From a checkpoint of a small transformer trained on Wikipedia: 3 heads of 64 (1 for keys and values), untied embeddings.
MLP neurons of a small language model. Each row is named by its layer, matrix (gate and up: input weights; down: output weights) and neuron, and shows model dimensions 128-255. Each number is 128 + 24 x the weight over its row's rms, rounded and kept within 0 to 255. Numbers have three digits each. A neuron's up and down rows have the sign that makes its largest values positive.
Before each neuron's rows, "fires on" lists the tokens most often at its 100 highest values on Wikipedia text that the model never trained on.

fires on: " T", " | T", " Sch", " Sc", "ch"
L6.gate386:192167081088160146110194160103112160138134114155130170121105128095152146093097154131131104139131129143135139152129114106134084132120121113096124122173096106081118101149151171165127150116172138135125145157089132125153137135125138128100143121113128154100150110152165161127105150110134140166155120134081138155146175147149118130121125112093140114136130126148118117126106139111114124135121
L6.up386:156131162135141143096117145079107102132117135186144131107124101136153131128137108141155102134178138099112156116144116128116110098140106134124171127109108107143087155121159095124174152074140130131151077099163169153111123097084130158098136157140135112113089108137133142127152145120129171131090090081052156100146118111127117156190139115129154119160108136136160139174159150113161137149117
L6.down386:093102136143134094121120127153117141097123120138114148103114096119128165124090136175162120112133104132122116131072154133139109181093118127120141126176130126138142111150126138068162092125158130137152108150146092123122094093124121118111135159119136099100108123168137127103136108147094139115132157111129131159160169108124125139117119163159121124129123114090167160154117159123144141110117

fires on: "t", "et", "d", "h", "E"
L2.gate6:131143119163147146118140110138131159129109120133154130174145116131117148133081110117124133115115117096142107140143133143153132087135140126189164118174094130132101142131120069139109117131135143099103145123117156121141156099118127135138067122106085092113126141137122179109068161133124156143126122078142138153144191127155139091107121112100113148075128173133149146163168122116155091113153
L2.up6:145170117145137095109132126132143089112117129128143086108064153137153150128129165140128170153128134112136149154118118153150196083184106145131118125124129086195114157144137164117134110139124137090180105144134075123078134100157121188154096137142106146153091152166112170103142157119104081136133123104150131149148152140115144125136129145157142142148138130123135097128100148099139179173110
L2.down6:144147098125152110113146119121128161162135138126160121112141117098094133099153106112138122173132119109120124107148143105184100164131150103116157127108133119140107156095174082129119103170135096161132121120129121154161114128104108123114055098143147124136119138132121127134170075126109113134132146112154124143128094070133118117073149123129079140152115125168140143160132123115090140113137

fires on: " sub", " rel", "\n", "|", "ourt"
L3.gate45:128139140138110152136149129103145147179134110135126119106158114118091136138126106112131159102160126162064113169150158073138115088153152138083174099100100121112120151122126101122179084132138135119091131106127142132084094058148128119133139124095127107145098106138112103168104120109165128105122094127144102127099143137134124161149116113089129127131119110111148106182133127144091101120126
L3.up45:163135116096114131123110066115119147140124103112104156134140110106129152131161106127154117116153179101120133108139159165126141178081106124086104145106123129189140128171119133135110108121169145123115160100145116099104131146096098126132127184124123105138145120132074132119115129101126143120129106131122143133114096112189134096091159148103138151171131123137148134187123136111111134170073
L3.down45:101113108097122134105165124172099108126131152109147096146137108169128073096144142151086122105139102093104117110080148127161131142101120138146100079165149140148113111113108166113126135102134125124130112179116166140124184180119177152151151134190107155153113119117137118150097084136183146141132114115140117149134106144103127102111116133114110101142144173117119101113114161126087141094130

fires on: " a", " as a", " com", "y", " mus"
L8.gate342:185104097145138134179118119146118186121137103122156086084180136130130111123128128123122134133139140122125101119143112150112107155068072152097102157156104128097144137098099116111138096147125100124135096116152134122142096123111097119100139134158141179142129131088109142134110156124097130154139172141115141123142180088137139142181128113152120108123149155155109110125182123158108156150133
L8.up342:140139165117084148081160148115144115135111112136091146135142119124150139150120133163130149091103113160150127112159159134132174142105134114145141160150133126125108156095145179107149098162136110105138149157120126129173118173124170116172137141150173131141113124163173103128145137137112094150123133134116100109136097130117162175114131140094137146133122142108141167149127131098124120171104
L8.down342:128123072136130169141126117137138109128121124109126146117172133167153128122139156114125102123157183126107087124217110115071155172119130136104121168133125151122124134134112149112106125163113111134142104155095143159144107165108110143141170127159069127115125110129175110128148136173113130061089129096129101124152114131135098149153105141101127102103139127133079124148138123142141123157139

fires on: "ing", "es", "s", "ation"
L6.gate367:171103139103171116166154099136138171163114129109156153134119100156112153121136093137116119120146083087106166091085106124134118153148132177148182117134138091141115132156112129111125165106121122167118108105155110085126139131111091160131131124172083135149094129100093126107128162130126139149125107146090127114103116128111107176074058114173081087174145107098109099095155144138110153081140
L6.up367:126160131090123107132152104159117182127144135115167140106129120139112109153168114140123141113104098093118147123095119123161172118118148125086123169122124100152151136107171139110148127061081140134096117092170111105120140121130078141130143126167089140107140113096067102109115131156133104143137118132136121146143118131168121137105122105159120117089161115124132106129173192093118114119096
L6.down367:144101132136119129161124099108119195114133130077191107117112095128142127132098124130115144110138115116107121097086161121132137149140143143154156144117133140142136083143144107105163141096095119148125108126176116056129150113161087133112110087119120157148128096085137100081148124115088103109130105111115137096110119098117150167106087110116088132102161132078150134147167114112141173115097

fires on: ")", ") ", "\"", "),", ") |", "ant"
L3.gate303:102148123138107137134143086137133116122117078091117123117121063106122132114145143087096121126129115155101130116099103117133119131153086109151157144152126124130158100109146125164137110102124111149117145103139155105135112131090140128101127154135162164112055130166124171123129111128111131098142114150129121150162125125119121142152118145149106096125128149122106096097145177108108135122164
L3.up303:152122158115080121148099188117120116119124060151149142162181131116115111100165120148116155131094088116160106180125122104090122115140126075158090138134108089108136127141116155126100129120169140107154133150139104140089106191113121130159107181155117145131193101112144157131149136169167128142124146109122149136126134117115114147137144101160118142160142106141138084115143129138124141101124
L3.down303:111115138191125093134132119142132126178122104088110078154118144160141132107099125109111100126142128073138175168081106188132114134128136130123176125137145117065159120111160134127151106143105140132153126119133138096123121120155124127118097127125089145103083157137137148134130178102126139138131124113137146166147102117133124138133154110152132132150184125107088110176135114158052144098136

fires on: " (", " re", " pre", " inter", "\" (", " Re"
L8.gate72:105126134112126148141159112143130140125140174161120134099142092135179099149113139125113088108128149168094104092105127149109112171127168088127169110104132152101118119090128186107127155107105128139150156128115133112110143157131109153189095112110097133118132142118152145143161128122174145131176154100168132135144115123117153119126139137101097112154084118135170093136135135114102123110103
L8.up72:156131122158145145117072114139141140129072114107089123111180092126095086144119128126123117112132164126104145108133121138118120135091148103148148114136102076115184155136067148142132110104096151136134136096164141167100137107124102137119098127148103118112151152149096159093151165154159133110129121106120122151144112135136165109142136150109118097122134136134177151088159135127144099107138
L8.down72:142152135188104123133206090118102127112093106122120132061104094102111097095153140166136110133120127136125116101072189114151152142165134114102087126126146148143183129135110086080112093121118125119118109134145118158160124148109147106121135137135115117118085100148162181137136161123137122122094108099126141100114134160139145125123108157138127130114103146121159135153154094104144131138118

fires on: "m", "h", "t", "r", "s"
L3.gate132:140168116100138117098106140146081136108132139120117164170115140112131131203127093133094144102100115135128129115144100145155122106082141143129121161121138163121122158128159106141105102135126153107130161146117144111117146085113101157133105153125105168167112130131104121110108118175157113099164114137116120114138166154166174092164157112089087114107132130177157160118147121154105119108118
L3.up132:103157078103129131136185131143166134156106136145102107147141153134126180082110105159138139177151109157112132158121106157116129101147134131144120122109107159113152157160081110166181086107124132151107095131109141164129118097128155110155128170143126166173145135116097132115124112101119099124129142102122103122097121120139123086116091221092159088143127137155142111139135137106124148110153
L3.down132:150118133112099152128111141141119111118149204185088087132101126123155083142133117107083116084159131123102109104159110106156100119081083124093117158171171140124124105142163105143148117134113111110088148141134092156134156150156082157123119164110134133155103115134109087110151146081125114115151149107159150150107109105137149115093124177143124123135175160126167100131144136132128149117123

fires on: ");", ") |", "),", " |", ";", "\","
L3.gate613:148147110106142102108151135138115101099150117123093181094105130076096094122110133140126094134155117178108064152106126126162093092106142086116132121115105116128151135113118134181159109115110125147115132123136083123116117113116103119092125098121122166148113177153096169157119116110145128106134131115119098103119137144097156117133121083154147102135128124100195115165151117125097153149157
L3.up613:119137136096107167140136136140067138136138091089129153130114103127196120082101103118112133128123072129168153172138108116165108099127164139127108119145104112129146118142111113165097121105108141143125094146114146127139121172134122115126096143111126135093151137143085166126155087166117111144107106131132143165151138183121130133093106090146087156163132112165141113116122150155113148089089
L3.down613:153126098072146101123114110107100153100081060131130186117137115103138127112158146105122115120139167124166116144122134166122109129091115102140134130066138151126120129094083149172148089115156140133130143158144123136104126133126111116062092169097164141146113131110080138132139141144142103098121093112166102122140115128114168101141109161149158123117121145110123118123105120065091138176160

fires on: " Sp", "at", "et", "iv", " sp", "p"
L6.gate454:112086147129094095137115108115098138124106116121124103151137123134175110161154178127125130132130144121135119129139166175165145174107103079113129108130140106139131125130116102142136141181115104122131119131100121134106123121125117144095131166108105139108143132137101111112090132137186135102179116111102097181154132129162113162077173094126113122147150142171149155106123110132123151149143
L6.up454:173116119080153096145110145103121123133135139132136136098148114145125144098160111164128161128144130125064118141119093119117174158126110147157090167134120142112127141144159137134128105187134107130166094109108106106131154120164121122100145095112111108115149172101109093099095135184137126121104131109134095155110129114129143116136129081120126092143096138141131081142118110132139144152105
L6.down454:127125130137196133160151108129132139095148136082122133124132135126158089127125121118170151123122169095092116166143143129118110129151157119128096124122171163144145064113154141139122105120159125125135076121102097150143136131136120166097151128134101128099137107136101118131144157111152139110163132092147119146122147122122136141115119131085143103109121135105136110121134137137092103086169

fires on: " comp", "p", "pp", " ac", "ce", "oun"
L6.gate280:150196104127154114105134174080148160137141111107156137134137150120110133123121134163150114121164153113117116114185101107092115085118109131119133126156120143102126109103144102124101140121131171169142117139112090154098123177124132130135118119116139127139088115152101164151164145107144133120129099116124133112084128114115104113143139164159162109171126165116144118100089097110095159093122
L6.up280:143082153112153151158113099128134173109137106128134154118160134140111152140132071111157168149107116124149109150100117114114101114133126156124066114126092179134100116104110163141158161111114109178133121153146109089163081128083125136074149125140137119120125128080104105148148126098163111125139105174131136120088154159093102134182080152161144087132132103138190147075152130067112122120107
L6.down280:114119092144185146123116144142133110125142071148129148144080156097133154127078146189131158147143114127094136094145146113131121112160104146118140088104155166113114126143152100153110126119139133117170124161111132074116155122074100203125122127154119157140133152086129106121166128095175095140115095150106146119089158137101105141113129122125145131136150116132082130130097157137139150146147

fires on: " | \"", "–", " | ", "; ", "\"", "."
L8.gate139:157129128120146099108138118159113106131058150177118158117138141190072133117156131072077086090108109120129141111119145124132148134128111115098102103172140157107133116142119155131185093129112125153144157131135142069096081139142159098145122135132129103157121129136162137120175126131139159118093172106131134110105140170076118124117121120144126131149128109118099156146109108156136137176128
L8.up139:113166170096137149093105165165168109128117146096139118152142149114153139105153140115111125104121138131119144171097109135144181131107158133141116105146134121153112084115133103134145129159132100120139109118117113131104115108087129115119128120162140113148120113076145120124127166139163146107123125120123175123147130121142120136153107151133109066130062119121102110114120096138183110124136
L8.down139:142094095111082174101112115163161140112118112153119134165111071144133059111177158163095143182138128104123128139115165100107107108104130146146127104120099120120156108140120095148167108140092154098092105091138138131148107137129103068119149161145120165121095110151092126121139126147133121116095149150103115111145146082154141121121105131166153135151106127122147149127140100119134128094154

fires on: " acc", " ass", " Acc", "aff", "irc"
L3.gate539:129141150150136094119104131140112163115113147110144142151112100075131117150066116127149094141146104114147084151133131074123087133109103172111158156121099133148128160092108107141120141104136165124123158154076143140130102124133169088164143126114139134122171159140112112120112162088079124131180133137096125127126137140122102187179156090133107157105121084164120125109111191132087172117156
L3.up539:155140161118138126172151127143082136094118078118137086128161187130144161152115116109129113155127125113141105104128118148100120104125161132148146153132181142155148116127110144118152111146166134179127104131093160119113125125085125155110155117112148105105119154140071088150130137129120133099134150114120112127120057128126150088131119133114131176165137149142108128081137125137090141152137
L3.down539:074104149139123109139144153109140111143151151145130139117111149162106125142149125131114141141101135128099129108172120075125113104145119116122134127142102149158125098109106155120113127077143141132181085099125156153095157122130105103095121137175142130158121141126144119096111137116111152116210156160105091135113148104120142137149112133146152145080132143117139126142117102195119111141134

fires on: ".", " / ", ":", " | ", "′"
L8.gate5:128118127131125095111124154119121128143100136104123112131133141109126158110141151110143112147120117097125107142129117131158112144136178131099117160146144138152132126129124095165154101118124149184144134112109115124131103119077126106079138148134118071178082102131153146122129158135107159098123126128158168089125124127106125081150152125142137141113145135180130097176093142196144130141100
L8.up5:130129124148122116133169190151163133154127186141161134144123129141154094121125162129131099101136113134146128153072131116132112127141157147141129120181115083131134183111145157117118134126101141115133089142125119108086126127105113136093081094106152146148096117119128160119119128135118139110114140149160143105074117132110132089113091118145173121149170112168152131103166160146175131112152
L8.down5:138126105140169107128138135120133149123135142123111110173117119104120114090152105159128191101120143112127128153010133131136121144110105154132138147162160133139169124158168108141129157128061139144135139120114093111107161115111146124146124110139134150113105137142116148117117159106139090118146174126109164132117117084126070118094160147137122119127125128134154100125103095141173110120124

fires on: "ation", " also", "s", " has", " It"
L6.gate575:158145162120126125113124102151112122143141152113145100121071191104112153113105107128150150099163114096132165093144134154125109150150140138122147114116125140105124144109147123088098174097097120163107130135157152063114100101137092121142153084147164080109096115157104144106152095126095133141154132109096124157098137114117129143131115111132127136152123145105127163110124088083144137080171
L6.up575:087135141095127080098155112085125111159111158152132138108126161114109128135157125142146118142074180169128115106090140119120141121116124127157096165139116114129139131150160192120122093129146148143095159120156075145126186138116146109144156094121121103105116117097082129125140133086136152127133123154118152126106107110098105109109101079150133144185110139157148145116100111083134092118146
L6.down575:136096137146116100119135161147119199158113097090090135123150116126142127110172114134112125147100135131139138132074125147139165123103131147116092133135136119088155112139095135161091146200116127145148105094124121148121133131116117154142122170118144103136159123131184147099128129180140125102151126120118167120123103181148095166133113098116142117121116105132116099154168199137129117168130

fires on: "al", "ac", "ra", "á", "em", "ar"
L2.gate227:162159138123149090107129120095108145134125084175134166147168138122156095121131128138088155122133108156104072117137128089096086123139115102089127107132137121156122116152130150144170096141145127116134135151122106137176161131110119075131173133129118169105176098157146144130108138171139125125168105169128098102121146099080104108144103124147128152159116117127125152129175126100112128077150
L2.up227:127142137131137136130151148142105116136127150168158144144135113128118130157150126118121146125092136125108138128123129081124076143130123190149188168135084140132096125102137123111136136156118101145120130126136144173136124114129079140163149112099130104123191140123152117132095112172123120133166130159132121128076143132139138135171132147084059081152132140085142121148161137145115143106152
L2.down227:118131164098155117147117119084159162149110139121138120130145132181139152143140127143128126153136113135149112129097135165136096099148090145189101145101122144127147105087126120168133155152175115126153113153100139073116117126100149152142119093085151150124169127161093145116100103159076120138130119102132119128123129153168103141190135107118157112144096133119136126114085127183102089156183

fires on: "an", "ans", "ar"
L2.gate367:175103102123134094138109131124130070100147134165135179113124164123137113122187140165164128121119078109119149118084138117105131141112117147161131106111134115116103122091162115097137133113123121101112145135134156159131123119153110119108112117148106136118111127114147134173105150130123157117141157127111112216126128104136122114157158138132180136166112150147114166163150162136139171120167
L2.up367:187091103168119130117111113127125084105124105143136129128133171100133121140199136143143146121092113114106131107094131146131135151133107152153106095087150145099099133111156106106129155126144124112127158123133162156165130133148121143124097113137090176169137107128112130147081154150123146103150166120141117188122137110113156115144163107143184146164126152144138140193144142131151178129139
L2.down367:120079143159149140153115114119110143120100088097122089143173167102108131129103089123140103172151109134142091107129162097155165113165123096148156124086147146117138122135140120113077141137110097132127130127153155136086135136111132119136128126125133090143121093136115135128116132130100090159118162130094153087118120126142106063135152100124071150125140142127134141132163111126136130139124

fires on: " his", " her", "our", "'", "is"
L3.gate685:103089135141099141122117161161162141109127146118130124148099096133133142101113119120126112120117099173110180133152157128134145141118137057104153156150105144148067184123119144084107152157065150143182150125151139113156103114130119115141159143121095110143152125164123097097106125070107142145133164172120157124116125149124082130141087102155145121135125117140107098157113151142116118143129
L3.up685:121091129174070095144096123197110139125136089176114137113088170150138127152092146152121107135099113142108160124138114118119145110107080068176181161152116147133089118101190143122124135158116137161098145124115132115088134173112104136127117115164121120140162122153138146145113092092175116103128163114098118136127104154155088132136110115139127071165142132123125116159080150138129107188116
L3.down685:160113135148125172121121170127123106138166154090148125170151132104091092117121135157137162138160120103127141113096150147116135124126110136136121149152101135128139152107148144112122146105084105145147183124124134130151129117144136174091117148113117075123125148138141078114147115117087125097138155168120150089117093115128124126117131133099164106120126112128121131177139135156175110127145

fires on: " m", " Cl", " cl", " Pl"
L6.gate672:105173142114139100154146113133134151159108187138142154160076078071148128159144113114145129088131138169114149177147158141135151141133126155158116139108120165099138096169102126128124169125173092149150148132123130070112122161113119081144185137150118123072125103101110133125121145120157151146100123141096128134072121125078144121104108104135124113139118136135129141118127100110156126087140
L6.up672:129108154140107105099137099102124137120124148135170125109110155138125118129137141154115150134109133129147131121107114091131158121087134123166138159178137159148109186117139160136125147146150142140103191148113160072122119163085182104141175143148108135152132096115146108113117113138132152179115164113145109143117155115122154137096098124107109114129112092109135102126106145118122142131147
L6.down672:071113157143132129124122129084127130115147118125116096149099129121146077113135126162178109144128088137064088172185155106130154136133077153135137141079165131152114142149061108138096151126129171087143119163118084134093089151080138129145143128103140121126116111107133112119104119095136098108108120135115111127111147095089170125093118170128170140150128097139161134133112100124123134158132

fires on: " h", "em", "sp", "ar", " exp"
L6.gate402:121143131099144104125105130116156164156158072138136130101102175133104083117111147081101136141140152112102107133109136149124087140126167124091151155147152125141115106120103119103147178120140164080142147095137154105153113154132104110150123107155137198119140171148107111144101168131151124149149141117157095152085104117180122130153109095137149161115135144117119166131139112093168150134145
L6.up402:134116107132138099128137091107159126140116138106133182113098118161152146156122135097127110118110136127137097159166124146102101159125106147131147150127155129153074166115166179142135114111118078143107099102136121163127103106079158149182193138143063136088173137160145134104121127114108143147144102153126111115130138107077123120128135163151141088142143116089127119102118114093157121149131
L6.down402:176136166116149129121120113142139104119143102130090114159134118131141099162142119141101138116069152115108164092159150136137152091135118120135107146136089137157142127117158139160137111146121146128115088135153088157153128128132162121121153096104123159155139138096111145126128140127132121199127129078095083152139104143117119117132140124129136115110119134095127131143062146137101116109078

fires on: "\n\n", "\n", "/", "m"
L3.gate75:117123159124114145126133087117107111113129118161169148167134116114169115112122137146104078133161103121139131126170110134120084109147135130141127127125187124111139103147116167123149115123096163115131117133133157135162105113100106165127156118153141106152124115145137110168129131129141118158166086094080126109129132125134108102094057112094124104119093158160135154130123158124165081137130
L3.up75:121157111139108093103145140125137096133155129116104131119110125142160110117113152125134127121152146144127144081121127133112156084082111123092141108102127101121154128136140152148122158089116110123169134107134109121158177112116134079113181140127149105133079146129112127179135107115168107137183107104089083150118117122122150133171079094118150122086172112154162123117084145094128119111098
L3.down75:171166122055126133104127104122151139105146167096122099132113110136133137108169146147141129156152130124124125168090124156109167126118123111091144144127111142074139121168128179126122126118141116124120136178133140106147096121121152105081145151097139138159146141064135107122179123105137157120115148106132080178124128117135138136147163153096122159079136123158180128135119128146123136100176

fires on: " president", " Liberal", "ot", " Silver", "ast", " Conservative"
L3.gate253:135099135132099139200085131095114143101140141091133116136100179114069124159136090141085157106134143123121096136119104104097090122132104144143113142118163086123097148142122165121095143164145124128144075094122140109172154121088111096126122182158136056152130130101098121148117126136135120109119118125066139133164151129134124124129186125119135128098112124146120078102171107120091120129138
L3.up253:121142153126147134151125113069121131146120170122114116148171132135134129105090109161127134080189146134139126137141122186094140123118109136141154170141112128140190107138134110118134133118111080141103168134170089129085128139141130149136153133105104129116131130115137142125143156116146145151094172090094152140150137117090120127133103145142133141093097141089133134164134137103165096153130
L3.down253:146115107132078180105131121124141103138073095093157089141114133102135101104091150107117135122139114117198125161109138083156103136110138131136123088127100115104070162151150143162132128145133095071099108147084127123192131145148079131144135164151096123154151136138125137122144102090122148131111098095149133095169122107147132128106127094126134107136133135103132135099117126126150105144151

fires on: " Cro", " Con", " Pol", " mid", " Bar"
L8.gate127:144164116093128144122111123102134129105132128118115129110120103099180158126087139142153142110128087113115131085097138134140099109151126153147152098114078103166124152110128123144124136044150107148136122098151069149136094111134092116125139131118117113114131138129161108117141125138124084138140155085107135147118120113146116111150107112135121149118131150141108119144163149088100155133170
L8.up127:080162095149124122094094134137120122152109123093136083154105132128155155064144111143162134144137100116091097097135139123138115079130108125125130091150136160153129086131121106130131131089105109154092133112127149134098137143148147148081101122085140098142134127145097066118107123078150151113079100194096141117113072123135106167124125102094163108121138107173098116122155140101115138112118
L8.down127:152131121103115154111106099160083123101118139138089091096128113111104148135123141146133153126072155160092127123141125096135162154108136131108089087120113093123095102129139148095154157126141121097116155150113111141121081138160122136121142128141202135152076121144177128118114185111160151126110112115125137118125107163149075128163096123132075091155110173123134139155129099131132121081090

fires on: " his", " the", " her", "–", "'s"
L8.gate415:143143195138147162122115135157163145142137171132102120082110156124148132125125124098132158104108122120130138063119133166154100168089151124118148168127123140119073126124128123122145149136098129157117150106131147123160092121101153124131100141122142121151126132146107074115099105132124129149127195149140118136137108142138153109158148146112131116122146103075158120165098135143151129113109
L8.up415:127138172109091160144120106137105126107153128099122131142120131120138084100150108130080153149122159144108151084114118101137105090138078148131150132113103141117107169111138104116128167146118130151123124135094174118139121120092111134122105130172154109162099132126113095120089131134159143130124163088154132158146088105106155149096108150101145121115127108110098096128121143099129107140140
L8.down415:163084127138140125152118129197127145139089156142154143117093109138083135144107101124096162149163158119134136119092173106098114165141140096145135129127171093144127110172141121144147108141149133140154136123153104150149182111143162100129182148137129112096117094127130107098182137131131106131169093116102116135086102122117127072174158131100117072094145176108108119139123105098123141125109

fires on: "\n", "ount", "\n\n", ":", " |"
L6.gate581:126142118084101113148178119140128160090167158147141129188130160083139094146109117130160124161148163099164104147126131126133098117115084119151110126139124124156162094161098118128130127139128119143130136115105165123151141144100113111141146116150092118120109124148114170200066135079145104114079096133155163115149104104147096124151118099119133151123088125138115111141122143116113126124164
L6.up581:116157098100157082114119087097087136110147126123119118144123096125107083117141091136099147105133148127138097158100100137122133127126100116153117147129100165141156108105133125134087142124117128116166191118185144098124135128110180113119126130109142114099124121124143191141115162116154116132107095148161132132162111131131189182133096116130162166127138170158167081109097120126124131083136
L6.down581:115138135124113143135118145144131148154155125104125081121124104104163140093168071124071192115103100164122112120083147124102104139127148144134128116124097138144147128120147119122124156104095115111126090140115147109153128147108155143141119106147105108145131112148170075151120157120118136077131080142128123138143128164165084101142111126112098164079131130139141136150116149118143137116150

fires on: " m"
L3.gate358:167106123126098133087116158128107147111119074174140114123139133150141160122118150121127111107109142124124163135134138182132145106130118137171141120157097112129126107136133136138137132117128137108138168141113126121124137154121104119194137083119147098127121096163113100126093161176133146181133126102135115095093169089116113105115134157100123161142151105118107113135091097119126121156151
L3.up358:091110126131113131155133100116117117137132127094161119126121121112110140154150102150118111112146165134146104121117131116168065095116084127131087164114171167130122124107102130134154114161077132106145122167104121143122106160137123151139139125167118140106109162129122120099135148155097162101118094127125161062122126117153121140122129152125081123169116118204146127130124158138114160119070
L3.down358:087114120146106154117116153136151117162096078097138128099102143104169108178135107107185116122134133149126088131044116125121151129125106123166094116174126088154150127128135163153125108114144121138127141104117102133121087108110111148143129147118101121115148131116118177091163105128148163154124126100141108182106135106125141135135097138124149098108144105090122160134057126134114145125118

fires on: " m", " s", " min"
L6.gate343:105096170134109127149160113129117142132092105150123144161107059117175143132132133121140132130101161144102160124113106117158183102159088123149161084123136099140164130102098137105129118131173138090119164149126133105174111139123133130125175139155165106122134111143106121102153128125150176138139120143125130127082140109113152110129107134118159088127135089152133104144118120135133087168091
L6.up343:188137159109117178138157122132114154169121128120119131142135129141130148114124131135125142130126162149114120116182139127072101108185125083120160107170134125142100128141153149132093145151133139135154108163143149124103159147134121185181164130129138112130157150098110127107135133109108148102160146121137107136060130101081123154106095128170116062136128149140098133157103120132168130134067
L6.down343:137141204160115161120138161144124149122091124095101160130116106121124117087118118133168147113114126104133125121116121097165147149188103114177123141127130144152080113084136101119126113120110178143144135113151090145141085104091113151122141148150134113115107116174082138110166124122123116184181114127155135107115134095147129128128118136150134111189114117145127128119096126078114147162132

fires on: "es", "s", "ed", "ide", "ides", "y"
L3.gate486:134098130141151081128126168124160149175121171105126119148091128113131111126098134155133130109148079110140109134138129116158155087120149099163142154144128108152124124129160103087123156171127110127135116109113130139143162130129067127132167132162112126101100158113053140125135177148135089148148184135128108090133135098121098109053111119119132146141155156124161121117139101096130104140148
L3.up486:103119140108119128124084068117101133147094120149133080153144136124140133156147116161122123127130114140118115112118143177081134130148124140115124106141130104157149126102128141128170115189131079148129091113132102112102097116095122115140105141135132140117148094145127163151166156146118136105131126141123090069137116123175130136108121094146120136150128107140136130158105135127149122127134
L3.down486:136101103133110110136130109112150140127121134117128110105150112130118127123140114159117126139103145127107131117131132094094102201159171106106133137097123158111114133124139124113169104133145178120178147095154116091150118134098117150094117079174170133164116142134114105130118137125096183130099132109097127101165115056116110160163112131101120107072138159159169106138115140146179110140109

fires on: "ur", "d", "at", "iv", "ens", "| Year"
L3.gate93:146120095129150098113147117110112116128154134114096093112106061157153161164159126134139119128122111152109180140166120147133130187131108138094094150151114162170123131091155134126089137128115151104126108180122087139125164154106126190102154132136058124115150137121138135132118144153127138134096119147142120162155119160114118117154133112115098135122103088115136156096129145108134152130142
L3.up93:153116127128082131090139159122097144095103139069129143137117111127138162115100116130149080092172148130106130120139143131102146165107156083121130109097125115122158083149155099111108123181141119138133115128156120109122158146165133078157114142097087163114155158127127143123155179145129119145097162150139139142102128136085157090165129133112082112134094076181150099138094142171112131130144
L3.down93:115082113156133122105117155122083164126139112068126076107128096126127119147192097118139105149119142117124088117137094112084143097090109173173130140143120140119125129140154089134124122088118114080177150149151105154138123156086155123136136111124142110117152148133142125081133130096134171143104109103119117111111153119142117134135161119102101145111135131156093154180062154131118086130144

fires on: " T", " | T", " t", " F", ", T", "ak"
L8.gate416:094145131080118116104100195062117119136117135127164152146126111145110160144125125125163107172122112078099140128141120093119124118130146128158126115117111081141112165148128093114124155142078120103109119140100158133089164119181202133113112157123131124129153137115120132145113108156167133088148139126114114128093143124151145164100155140161140119133085175108098106147095130129102156108119
L8.up416:159146129091146085120113148096096080110081114142142160125137115091137132147150099167168131094083178080096127113106151132137127105129188127130161118086129097161125126155102125113128147118139194125144100108128141104133116115147141141077100159120086101143098142114108116132132112160109130113107117106102080112150148108125131105153089134112145142124125164097147145120139110114123165125164
L8.down416:132140139116114160122120120156129135099110115125106108084144159118115093139160099174178123146109121129126133098127127154149105122122165111109172100158109153124118088125153129131115103127157134109147101154175141122122142144165128157123157123145149100135131102135109107114147150113142132134113087104133117096103131152118165119089111167115116162134113138106171155143119149134204154121100

fires on: "ar", "ig", "ill", "an", "oute", "or"
L2.gate55:158154104095122091123121116120160123155113152117152124173152138051113134155114128139125106109141114144137138131124136117116137141091126110103139134113150129163123082114171141139164102120066173137128102101160126173130147106110141113144144129082145154135119150176129094131159151100151152095113106098128113175106122149124107122129089144133109103164118146151118135164153129164124128116147
L2.up55:166107161177104097099126136134155127140146142091115109105125175119074142149152151147119080122168103156120097136135191150107122138091166132130107099157122124126091132114137125143157117109110148104092158106142129181132174105133148126105099143124153132138130122145153146136114117071128126092094097139084111147104145150140102153145087113116172173160121128106134086174176108132120110104092
L2.down55:112107145136116152079121168185105102130132143153101122145149123130124149107143123130102165138141160138121101155114112124099166108156126125122143122078141150116176147116129144078132098100139111123139105118160155102136103139156096125150117145134176087107103106096121143124136121139110097114135103163174116130167101163084124112117110161123111134143157082171072129112085103164151138137097

fires on: "at", "ur", "ol", "pl", "á"
L2.gate402:120110146137131116106200090116139121151117116127138102137121111174147134156154121079104107121115114099122126168160137049105108154154126122109069125102131136091123111096155102106121074108101119120091113130129141105132155182129130153116159158112154064120152106123122148164135079128134089082135142133159127145120134110133130147153161123132110117129152124102111144139153147137143083155135
L2.up402:122150120134087142088153124113156117157079097122130131124126111150151135112130062089133045086109155113129102169153136134106088155129147156134152106140134141079159092122143161106139130129131165130128100099142107150148129138088128121157175124092118104118129115158142117114103139073127132068135134084131108118115208137132107157125145104149131099136113102074124140123139167168127113133133
L2.down402:121089121130143145115137128109087086153100122123124128091141108171109150110093124136126096146161162162161112103152137151119116143156131143140080126171154093128136123089136103144143108139055096117138112183111163139169112118155131135114091123128138091131161144154141190099161103126078123098123123149153131141116103103126156124125151131139178131156124146133126144145094145119140101137087